From a checkpoint of a small transformer trained on Wikipedia.
Size: 13 layers, width 512, 8 heads of 64, MLP 2048 tanh GELU, 49.9M parameters.
Architecture: LayerNorm before each block, learned positions, untied embeddings.
Training: a variant of Adam for these matrices, 901M tokens.
MLP neurons of a small language model. Each row is named by its layer, matrix (down: output weights) and neuron, and shows model dimensions 341-511. Each number is 128 + 32 x the weight over its row's rms, rounded and kept within 0 to 255. Numbers have three digits each.
A block is one neuron, or neurons of one layer that tend to fire together. After each block is what it responds to, as a language model described it from the Wikipedia text at the highest values.

L8.down476:152169095099135131148113160144161115131095073207135096155093115191148159131177087063168126123134190125112073132149134071167171189132148134144183117094123123161164101196084124084139147172179104124099102185171068111158155145163089156115091119164112127132062093110147163156142091129215126156110209132095108074103136123133115095089110094111111132123136140148162182141128116125170163162086169160131138145112137149142176156126178234080106112144152076108096161168176117143137148107112174199081124132087155107105079155178
L8.down717:182144130109096143087112128187170117076132159114120158151154136146146186157086111120072118152174108140107144097096189072124144098129132100151110085140087143146109114145134107164119111092113153085149126076139092043176139194172138149161103127166109109161108054070134126119115212108114164094086167126158173084187078134096090109094110089086172120155139141191069131129124150084135104076119125118130153108122108143140124130207135157058172108110139169072092171056120148137141075101137162143115122137164155150132150117116
L8.down772:131088110145123115133195097100094105144121065149128172144136121130135130170099127117099085156127146124153125116106132138083115145111134084134124126189118079134125161182186107190164126115150149097100160129088050102088145111130123157111184131188123131103121144031142147156186136158155092118114117136140137067160128120087117113095130106173143159149133179075181116136154137136139117128106138098148163068129143100148151157125083104112137165143087218133107156126158174178163110197099097167162138077144056119112152162133
L8.down1628:173170182155117164114123155061069142094136093120110107168056100064135091165115085123112146161156132126111133124090184104135121151135193149116178099103086125136150094207173194157144128153163111154163128081071092073123074123123189135103124180193099174152111102087101110091097101169081108141130171139133149110149127162114134129155109099152147102159137149105163159153088141110147143154110191136148069111176151119102105161083131118086137084080096038129140132179064165139123130117134122162164126182087118139149155124149
Word-final name pieces. Short last pieces (e, o, tt, l, ne) completing split names or rare words in lists and tables, e.g. Lord-e, Monticell-o, Juliett-e, Latin-o.

L5.down30:105156097158130131207089135136125122086142092088156086174165116131139150139102134114113119102133110171119145171148069127081129165047136116163082134195148108191168114038081084125138108122075110152121110145072119102138146100160150137110105146098179145132122128080158113094124117121154160147141164184120154124120083103156115118153171136151156149203143095136188171125130111171094117182122120130093192112160057066135130164121156188088138129137160131170109113100122126141128149151171109168099080097127151120125162142168
L5.down121:131141125129185181167042139097118138121094145098179133103131146156106063156098122158105107053121146120133158122144099137113162142107154081202069106141070179120093118157129108133142114132135145116121161203168158144109086048124101145113168048128139060212135145082143140140125122116121102148161195099191143145180130147164118051140145120145131098154145147085128166136150088181102095122071069136097107125100084038146125140150122170180141101102150124083101130115087167160173097134079147140106130143128145081140145179134
L5.down134:146174100114148095135098126124114200170187191132135127125067175113127141151140067190086104130145142186096149145072104144179114168151156137100164169096121141137115114132144148151120144136169142098130168133041090097157124115146193112132090147146119135114121108154130122142144150093118125162087100086104181137131180169088116075174129178166127128117140099170126126135086141143123134085154166090119095198098097146158207105158142151145076138155138143158096125066139160167159066099134188132156091136118103122120107148128
L5.down181:092176136158126161075035096140098077140158163140210134110104143085120108169157092122117142085140129152119170149082227097152105132128096197156147132137107158112154114112094074164084167124110115116156063128164130138118144123055149134148113125118137144104121086158129080122119156100164120141139115090149171122125126154139104078103138092178148072100109129108136139093123175194102107093138127114067127069106115101138111167163104138091158155148102131168122069110120144089068113075146103134094132121084147107127211136155
L5.down277:127155104126114120174108111168129121168063101116097081126140161105117064131096152153138181180104139105132151095171146171110089181146162141157128163130130109116160146173151152126136108112217069101129129192109090085084167138137112126108140186108119086129051081150194108139155173136125134163138115157155106127128105097148147089132185121144075105099165087114146121134144169159158079138146130165106189179204122110136111133110106129157135156115107093179110174129103138158152089107139120163137198107149145136104123119123
L5.down280:119163091140162096160128069144120093220146153201115136138127092164133150096124162089156111100169141112100151089113052177152155110145126104142109119117168143168129112104142208120106103127107149134068090139082161130133127125132096144136162133137154142145121091077057151107085136092156147172107146111106087129103112060121077125073112137158146104102112106098135183096121117211147090097100154151140130097139133180146118131139113126076084193133137115127153157118190164147098091099124123111131130087160108087141113104141
L5.down468:083152098131124169148050146141097145142114133122175134117136151157136012152152158126118074122085133083119097116104107115120136164076142091126071084115108129126107122131145118107125087161102145177161108182194109087134116117138160051140145134133124080187131115142110149129147147208166119190128097082153109149101143143113112093122149133133190092122157177060159151141141090073111112111134117132104153156145153076129103090115144124110118054136148094185126137150067095140115033157113106104131169129150124120019131161109
L5.down495:117193142155124105096081106146131152209126115092141132144177143089110080083187113148178121145123111145103122189103121137120158060114129103158171152142121144151124044137134105109105117085127141145114138161143084173167143131109130067176113143108117167122079106118092111174168121135163090201127134096167161140127055069139093077053135148156135073140108162085189151149110118143119086118147085156130140121152135126125111138070133149110076122147054116122147191104108087122125072182104092139116145125063184103090141130082
L5.down607:132161186132104149110191148136164076173121117116163174101164177123133127143085123141121156130136166120163121147113166162107144106218141153121146104099154113169143125178142201146145107084100166141121113130000091135084070132069125109106104114161120104111134067090136174094109109169112139095132142167124178151141118102034133130139125134143054097175158178082118099150116104163143123121122128101117130147178148088107156166142118152131166148165145116165119163135122102116101111108138085141162095090083164098176118168131
L5.down965:135119164151145135109188152084111118182194160057086052108124094078081103140146084114122171154151159116142086113159117093157097071068102096131183089123148095167105048157161157122102140128119116067179106105137136145136124163110145162100121143137098162160108084090156099116132178102176104063146112154133141182159171148122132119085148116147094155173123124147170108086126113093150074197115142099180141114080125097035136153136064130111139131134147068161105123103088135105123074098183123158132114093109125120132159119052
L5.down1026:117095105148137107094155105133129152085132096094123165048126106132095148189113104092112066129141144118151093134203134097115138123169133173173123107146191196083081125134087159078116147105110089127127112180056128132146112118102154126160139132126071102150134156119105178165145144143101105113133166177090140176183178102139110151121153120153055139132122130092138190121146137099072175127096144101071145210091132128090170138113174135124087140110142106064181106090123159128107173161159131142120064125108165166139132095140
L5.down1181:146169175151157151144184070109137116091154103153135085169162099111151204118180058193073087082132111094069149172147123102146121084106089113120075140120110060129170141149148104120121137119132114147120157137018096119104106169115153119069184103148168130164160137159124129100168140062123104105189133122158139116163109181166085071156149119167167089159137111064140150095069101091143097135099094134153164134114136127148102121106142114100182144123149123092144161099138128110153151142118091142103145199104140148103039143140
L5.down1238:096081145191162134157109173079109137087110150176143072116113116185108214127101135162175113113136115129068117086171142164119135128145109155164095152128149195163108061140106045121131147126126138082118101184059139200156096086103134145125086127071063113164106093191166101088091146105144109163096103090127195113151142151145086113093164148152180073163161104140131180125179174135164075139086163124090130106203040112089148142108134128155175157140112109109162158156164144128093116120137073158131107136153136058130160146158
L5.down1603:142100062075151072099095139099155155106146157144108105124127091120113133148106150127099093092085150182107131125093073112102167082063115156129073077142113082101144117134114142128172151133184123091114146124078097098128139067140156098140064114128072139142079096170136153119111123151130124153189077145116182116136151147111066094111109172110183139144174073146145143130126117101137160155159119120125144160171106146102209073138121173176099119079099116210098117142174153194172130201121142149121167150099109163102146166166
L5.down1651:086153071078095181123136125121096109126119133164153105086077161082172096178156157113162095150168174127148163154104150169104090126075130158135167144119137152113156113094143118135134081140119168147132149155243103111141165137096110118090129100089165169093192118146121049123145103136161118173110120119151134113154096125110197122154145110125129144175094114125110205057077180163157124065152154129161135162109131079071072142174101135106197092131117153164140108113125137117122091144095092140153132078053129091131171115157
L5.down2033:121122138109103070150174142112108138123168137109117139161120065141117199123111128117185153112103123147176177114157121144159153142106133146159121153180151163131103171049127192066161141094108083109091103124037126114145067084169097158127136132133141117114079128096116192105192126143086134123072123148167139119100138132166117136129113169098137099119132122086100191077122080102125080082180117126140109109100127086112171162154181117216130150129139152149154108118126167134120103112091115134071092169216059157159068114114
Table cell separators. Pipe characters dividing cells in Wikipedia tables, mostly the leading pipe at the start of a row (election results, tennis finals, video game lists), plus some commas between clauses or in dates.

L5.down68:152158127173162159108127135048132153176078131191089072150118123142154106138123159125088115127185068067143096098156105150134132084144155149053166113149157146102126134155088094143099145110118123140117093145116105143081165177144091152114169115094080138145056118169114067104125164071098148133133126137144095099067084063106152224150161116075112124091135128073162145136138124134162066082078170193095102149167135139121082151105108139132140149114127167126156151113119121122114096064144215159119140114094113150133147180163
L5.down102:093097175155163104107103102130162140173132143156086124113127112147151125166153135086098063086125159089104097130098094069109134157131152155110143129124130116128133115121107144181077085064163173123133121131081132171118143127117069139101130142123141153127131182171134101172072126136121113155123166092125127113083123175085120171164105133118087121179114127151144114171156116144179135110107138170117092186173128122129123158119168114100144099177150109151202158131124111079120112109186112047113169124116108119129145152109
L5.down125:141099143152190125109138102176126099173156132110120107180072154180145143122143161128079141155148122171117133140125100185169090121052126124179206144142196100101156191118104132118106160164091132146174098106127131132162050136110101127147094172121140154151099105055156182091097114107089153139144123122121142083077131107119135127051108068073169094207218123140123139085107127114146172121160101139135127120076094119158112130139103149151121122104112150100127201152164138144146106107102056134068096181132111092099121084180
L5.down213:134115159168149147130105140087111101162079188143130140142142169137129102093115128134078000098197123092127112187160150137131119137135106135114153172135145118129144116172141095168108122100103104098127154162134101132108155158161066187066172173129096111123109072174109124140127188093116141134116123103133130118137119095168149189187144101135140098169173140107187095101148121115130090157071173178155122159201149107120112185155170119144122159099124115100112073084099158096141127047114178120161144133077056144129163109118
L5.down464:130057082141171116109131134086146166133093110158093136126126085086198115133114175201064091159154093127107154146147117128095073082129097156121087175140125125141162144170115133161149189117157118069158136126064113118124123120059151138150128098124113113137139114118156123198127162162070097133061132157084172151167106059173112159150111158145126123129119153133179193192153110117122140071095090170134129102129089128106146123124142075110158156130138104132219155120200095179146124092178130098115137100126118072118112117124
L5.down731:116124047114148126150130103125118167111102161181136174108081158164156137162127131105061116139120139112114083115119144091143085118140157159093163150112179099113121179119180133110123120108157121124133131110099122120178114106139109075098123118164142119189146168154156127128106188066121105156068128112093158103115094125119168202182115116067122113118126144138148206155076111091131116106149113117164068146083134130171151134132136186149129132180156159145187154115166099090126080123173102147143134122161041121123189155100
L5.down810:144148127169080163148081098174118096092122143203094054141105059124144214134136118132114131130087088111106130155114145134150084133137167111099148071092188164173077153133151159082115134124140132118129166090132068134133126151113083134132068132092139159131101104130106140104130118086131175120139164187113086154091115116138096148166108113111123181164068142148120105177133134140153132208114061144159158075112111150141067133165117188142127153185127146165079172126143117217182129109129095120150181117086071116081134096072
L5.down833:112172096140105129142147087169139072122130138100100193080159170090078140123133119102127113153082083138179145153118124129117140139114167132120093164120110144074118157146137053161161095150118143198140104067160118122072064121134120090146108093104137126150199126137108151198095135151112079109101142144161199145181121132130032077168104174210168121080172097184148092097197133130153147145154066141109138149122150117167121157091102130094163133225139140107167127094080164095098058133102078156138116124116156118124117126167
L5.down910:182121116160054120144108124144128121169145155105126194092130132173119061164143210096097101174119165125148157115129034135149071164123119105159130171168124036096136156108138127169139102122091114120165155117126140156125199037103157093170149178128165122107102158083112127147084092184155152110194181127103103165039177149153166041133167107153150102111135139107106117093155143085153086068164070145173112099096122111117156106167155174098117118104141099100088068148168120143125179107169065166148126152179112175157135119124
L5.down918:103086121155180134158133167091114172125077125189138106140158102112183104144135086150127095115110159145107089056106141120172099086075148114090144082102138138114142100095168166079103121142145186143113136191140091134157120139142150159155193076150091073134057166113116121113143060110068103142106096122167149119141114089112161169139101098098122150115137122085158168158099040101195113152137146114174066168097132112129114154156206099127126129131132155123091138168168107122157143111118137131154098157191157127130162146109
L5.down1217:099123157150141182132093110148146098163169153185140105163089156124182120162124084117111073095131101075082015163164132088062125118140115083123119123142103155053129129134141157081060137143131158143147142148103180154092113196163121160150133109103049107179080139155122104111122172100093105124136152114116102132084124179110116145137171103093154115092112124126127044121131146154162108119095128162138144187186164130159032104118138140114125134081135099152152159143123134062135167098139141072131138093114088079118089193110
L5.down1255:102092150158164124153119124084135159181114101157125172150057131099121166144137165122117122099125094134171109084134154149147143081145105148127112135152104147134142051129115105163142095139125127151122163116095089120070127115117077099119160081167116114172118145119159152161159116127077159163115097136167096131192064122079097139165171163113106171122065118120098126125136093107144119114145055098149165150111049170081092137173174124144129140106158159131190121102119196155142101075110163081121129055084068140122161162132
L5.down1478:144135168164095114116090092068148171155132175096120132060159159121123119108095147082192182085140125143153079146162128172096116163156119127180186147077123137117089174066088114104095091094185150114095138169190084155094120084161124137133146112161162160204157121077146101093179109173170153137069118100160134137076104124085121098105130062172089142192099168110112115110158093132132115086207148142136148069183087151145132112163118173117105156094168081122061109139148094125134153112087131181190121116152139105127131113189
L5.down1843:165134106122141137104059111123123124119132210110178169167134105146115158108115180198124114175135118118153119131148144142105114101155134145124134126135124100121166137171127105114126114123126127078066103113102099133074124121114092085105099112122077159120115151162148148115166133093144162114170134079124090117153116128157100185154158152079110107084099097139073100130109127088078178073081092113137148110126100145155080132145084101102182127067135170109135155117127145080131093101150185159129134085070083158114203141106
L5.down1992:068166132142120142077139142160101091179121106121137092117117130093112153118153161164106142117100107100161161109141121148112156109134129088111055208144186121194093093184129179124187102094152161151146157112022123141071144113130165103118161110090133092144130104172134198149158146175135153128068091184149144134158113111136033110136154126126143153072104124097176099113159130126075160065103115133152122172126065120128203146103150156143125178112151125172187103137095114140121138132164058179137099124196134064132132142073
L5.down2047:120106128148141113143140136153109130122157144150098158154121089097118149143120109085036089129072099078105093136155083073122121165156085158127107131130119034143157149172163105121093147139080158159123162077097155109094164148100156162145189117163125079155070105149171175131152142095097145144118130120149141090147131155057158114159153128110157131129083110137128091143137128133147123094116140140128048155139135109145079158122182178129167145077172081131140132110151124116099107094148058110094105109128140112134144144098
Final piece of split words. The last word-piece that completes a long name or word split into fragments, such as Guðnadótt-ir, Aberdeenshi-re, configurati-on, often followed by punctuation.

L10.down75:173134096187098075181071155110081154119142148086110093156156097164156159150160126168167080106101141129151178100153188126095087070153146180100202139094092125124084161176081174101118100083110161166135130089129174150111166134150140184132133138148129111042147109124131152184126197153097150111168191113141161167103128169153115152163111064096121145129096241128159143130096077145103131123141108115120097154160143077070138106146103176135081150121169182168134115128089128179130100175147151137137119138141093086124121119112
Before a place name. Prepositions and commas just before a place name is expected, especially of in University of, in after formed/born, and commas between an institution and a town.

L10.down1927:107129203142095127122114090135161056123101101087099115083130096126153075117103158097199170140197142084076168123160139109111072086091146097130118069163138143197110116128080106042071146092148102090110143140147137087139107191087153159155118166072175164153103076121098136149099122181146189145163176150121170104123086138107126171137135130153092109122102089102093166082153118119110149180137097144115103121097135112114134126130153183116079101155111178165118201122068077014117143114150121177070131134107148089137127206152
Final piece of proper names. Closing subword piece of a multi-token proper name, mostly places and surnames, often from non-English languages, e.g. Kirkbymoors-ide, Kemén-y, Inglist-on.

L5.down1:120114127109064110156065142085121144097079188146123098112097141084130115130139130164197140090153150100159118093111117152117112089126152185126135191123131170134160125140109144117103038092116101166128133125108084143129209133159158128092119138128130107140137122105117141129164195104080140137186114123166164110136124096099154154137127157109181143117130108090120153187157055142104214093123142103073177136141145175090104128122075124104063115182150127138193191063193142176152106105150121125153086085099170109125117152169
L5.down54:106086072136073097123100096144063143048148173099131123116113109156117131112137117170100159157123118110176083125106148136064082153101100114182126122118126146138139115196161116088076138050095185164118075070137123149082132139109167167134069151151129119152081118130156183190145176146125145164166152090140156163136137126172133109166128134062145135132097061137141168136138102160101150148171138140132153156111096110104138155184143145158062121050141127111052146111164136143157074097175098119161117117151103164159134169168
L5.down79:142151148155045146087071126122106168119127066121098135123130144058152152070133137147130152145147139105130149123142146139064107139104125154129147085119128074131100126132141101115135113121136139124082109088100134152138144158102106117195074174126126189142194078176123107149108143146108159121133153131108148132108133120098149132141069108135095121139108125157119152132103083140097161121125078150094122149111066081209085113101135165108120107134149055150142131113125132189182071123195125106147163139140097157123141131131
L5.down97:107164150143097180117086097142050118170160136126119123071105136084125141091136141155160111091155148129105075149129085130082089144165113184142176126146209079175104166080129157086158091161055105103171100108053171137137100114119088178186058194128172148120143118190078123120134108181146089158152105156105132135069103147121129110142088154154144111121105104153117132152150146085088187106088107131145112115091103113158171134160146127116170106095143082095141117157117122143149113146132142144108136126166152130187121165190
L5.down288:117120074155111148139072129130188167129171147167094144129136093100137086134126087108148104124184073108157063180149132195164210151143120133108138079134111171118117094183119080087071138125151200117095148082110067194163146141106116146143162128045121095173137156131148124088119104076147168121073083104151139166116137123119173176110098187073091156089099082117148149146192093117158137166133147039143118171143088074096140136151161126100085150136133141114096131122146161157199077070117120127135089127088133152111137125184
L5.down339:134153148175161139142114049136172118125138068135105136120110166212134115138134139136189091157153107145093125126153075076139126218093131052141107205137125165137195104148092132092176101071072139160101144132139225072107113149168106125114082113182095114155095113108116118128168110115069121114154115141091093124151089156114099133131208109110119109137160133127145124058081124101111094079075164226116104109121114094123098079147135113117119103146121150112121132180110131157115119143147135125077150113147127154142168108145
L5.down365:091133106132108102112140147169130138079175138117125138173100114088106186132122101114152146150132116138158063082149166120094109123136163057158090140146121139082079159163190117070131052157130115122056109117143145117108154175141097136145104130135112139155112078176183161145109134137164159119153145089134112124150108126144103126127182082126205166092135098117151152105133191163155128156066182135127199153129130112129105131137108174211087189093130127209079096178109107120138089167120149127141111093139101110086176128131
L5.down550:121096112149076104106116144104078161062148159131130187194145115029171109176132115150109114154210106124115119088163090100091143101123108148175141058123118149157096111165114156181137181117142104143126147072105105119100137119124140149139092112101184196162123092177160124180145082107172139142128122153142166135228148145081145225122139134130140136105094128107161196086130096151122119135043121156150091151124090144154136163117116176119125098114138128183229105130116137170110082096173125145114122122087128152149099152146
L5.down595:084129090137130156147149133195153089120112093180137132093145093182152120098131131160091188177085130112159089134165060131108129171072152091141147154096151083173116119145174131141093098110148118095170061183134151178119151169068067166079066076100128110113137090165157100160075098162123156152142115149097156116119176100123114168094110100125193133135183084145147138113187116101133086050115178161136166095157100080075130169151102164119154149148115124120130211065122091073147080060178094191188153115148101155127126163183
L5.down664:144167132161178168102138124100120152209136164108136148112125121182132121158141140128154113101152052092119124117133118130178145121148134079131156142137199149127155100131104126181133141096089140157090134134112145132092133131106099161143097103109173111121134085098122120120168094055144080183110082180160149115100127065121165170092145196095154158129112130123150146196123137074176156095069126145140109157172107128143145102046097099123125134071110166121197135132094113120131200094127130138128135070109187150143174165079
L5.down879:153149111178127138168095178150097143116132153169136153099042170109112103156116134180078050152155134138120130157121129155115111167185113146115151123036137119109155083113135168174126087088130149105120169127151151147087116181168124151128096122126147110102137185161102069144150162096132116121129142181119204086064170180166175135138126151138175144122134173164197124143153161172112150073120163110099100091094125164169092088096121132097101104140113122114194141158126128123068155092146100125127136118068141098102158131087
L5.down1192:124127100116147140086116138167128142091190208158113085141189101117114078121093117115132150174167114070155144097137126131115139126154067133096175138186064160158128094170151114111127125119101131107084142117059157129089169122121121117114069129131153165144066155233154126115147129154112133142152109121118182172083119081156163126172073135104114089125171138119125117142083130116097153113068178160098110148085143173146167135138114129142179125122116134119125186101141086130075212073114144158113112119170126148104160142142
L5.down1325:097127151147047152170150227117113171148164120094075136128154097076128188138125185135190104169163116152121131129112170154156126075153145134168138154111104133175142185127203148111129178161121118136087109108097088143120132135105121074107198151106102093105124106118153140172106073192130096141169064149106157135140137053140146100146130085111175115103116153103147133144138113133118089087149143140159098155143072147120096115161122130152154138107149152117107124148091182160129117138118140102104132162176063120124081089120
L5.down1453:064086161152173191170145152115104102129187169128098075116129097177076131110137105205138095133173104176172141097140163139152135152135160110099099129148085144163140141083132107113149145147138184105183122175092132118088131127132111176137056044172156140123111071128151143078156105156138154144121145104137133150111156103183070174143123137198135135157166099162127129144121141139108161113104144084144154131168140136064112113185227106204168159048104057124104043175082122126058161151136116104117131102149175108130153090146
L5.down1729:122123104099124125124166177102147101195155140057126137105117121117117194103155137127175118134119129114164169119137166132073123095167127202145169088207099140144138128142176058134146130090130138126156174059005153152156154153135108163148158078135139127067153114081157150077183146071156166179091058125141170120090137137097068095156107156151077097136140158146094106191143126153139178159130074081141118161125155125154142121089122117113102120126138132107075101079122139131106138127097083125117126131092171159123165090120
L5.down1987:117099105123162165088141158126098146081130169078156157141079139065072141149117064102137190111169158155156144080075098110165172053128115120165131168138156164154116066147119103112148090164141154178077032093057149097132130114082175120107084103209106163118104129162170097074198100155164121122136125060130161189084111170151096129135223128140165164137086145165097124097163179096160175168106127124134151126138129121102120097094109106134088136077096149185179145102135086098079117130115114158121098118094117135071144113100
Date and name separators. Commas after the day in US-style dates (July 26, 1928), thousands commas (30,000), and "of" in "University of".

L8.down812:146081141107139154097091137170088146157123120137072141172153116165157123141086095165124101107123088134182149109134147160073136092138133162144100110095115145182111083119096114173144141129077099090146099124069162082072136155120126134128179122204175154138135123097068118120101191063118046121074116075166099165176118138131128119150160083092131129111149169114164118165155181096107097126118143130094130114112160165147121127086138181162138118130126175166143126083141106148144184134156147153084153108136168168155120095119
L8.down1066:093132151118180122155135125106145131097087138135099176062113138166128108151131127175109112085149114114135141113110146109113086115127138142101112125104158165192114070125141168141132059068094144137133127108096126159122111087093187090122131094119122175185150133159141117091113083063208110097189109148076082103108139140149136141129114139190100149093118071189129062110183121101096122087103156171146155127117120105166148151057109124136065103113090128137106143131171129092183164112106066117143116134112136088121094166115
L8.down1339:126145142130138108122084092167102125183154147130127122123111099137138125109116147081083047153153101187055116116137130142140087110092071140150133132166150142144090046135170138099122089092128149138144090150149057073178162190117199186168166145158071083119096174082125105144090134119162095128120109138105156160126060116127123184165119135081132141185113134141145175084128139105155179133130115145080121135104119107162097163076118132124094165123175104124115100134177046076156121158142131142098150084139177163153100103138
L8.down1343:099122092117176148175085098147147120146141097174129088107128136108120131150104092116126180131160127205123129123120133107104129132112098114100084100096156201151158156165178154133096067108125128101133081065056088102130134147116140151080152121076112128153048134114137156134130140169140164129127072150113171142124103070094132201202061090146109101145127164170193112145069167101108160150099088113088152134094124101093103166129112138180175074117116117142181186148202152141108088101129084118140107080112168149136084128171
Full-date month/comma tokens. Middle of full dates in running text: the comma after the day (September 18, 2015), the month after the day (26 July), sometimes the year; weak fragments in rare words.

L8.down1494:127120152152176097122114112112107133152147105149129134142153184180185156143142125096164155131214107177163127150111124106108112114085181160152094124127096113128115143121146089077122109093134136107156133174043170164114097204157121114088185131125079168081058102139078122174115096174124123165152195147121197126135150149115150114122163102140138129141138096149172142125081094124111149146164148122152202099094125159095139139115085106105154100132137142134144112095050104113145116139160031146127053111114156190115113184134
L8.down1610:154123118147149152165079109080118160108104173180207156116101166168159165096106129121128119106188097108125186122082090106094112107146158140063050205118134131111114144172129123195104089147038132114109100125103139146063119147132139079145150159120127153118103116169122123145167078084127071169124113137187127113105119127122081108125144125156126093197154148100195157122128146184108053122149142120151110115132146138147216085134116129107132106166123080146162122120127099112125120101145059154076119111107119148093139156111
L8.down1661:155191131151177123124184121106126172066144138090174109153145140109120159094071117098130140150082135103136195140130148118151174164100106171209150133172145131149128150086156215108081123158145122170101213167070164127114151138110121127079096190110147152087143138074146129097179155123121134177159108098127150122060189142120133136097153136121117133138094122146122124101181116134149149068147145111084127105160139143062144123108147099133130137091191072162190150157170111168115153094165079092123111157116132132150137107145
L8.down1671:173140075169097147117133130130161115177121156137164100114147188187143077145144134124177131071170125093126159090183148109144166089113135198177161127137146108144170134147110123143096104096144082133115107125081200112128035195121153125144175095129158168140060187122080088060108116090118163122118140143127080143142086137106109147121135093161107170161131106146095112126156145145126081116120121077077109130140119103110150112133194149171120130063130171103175124123152154116133115118128132136148134109088162134161133151155
Start of new block. Tokens early in a line that opens a new section, heading or table after a blank line, often following tables or lists, e.g. "General election 2010", "| Year", "Academic work".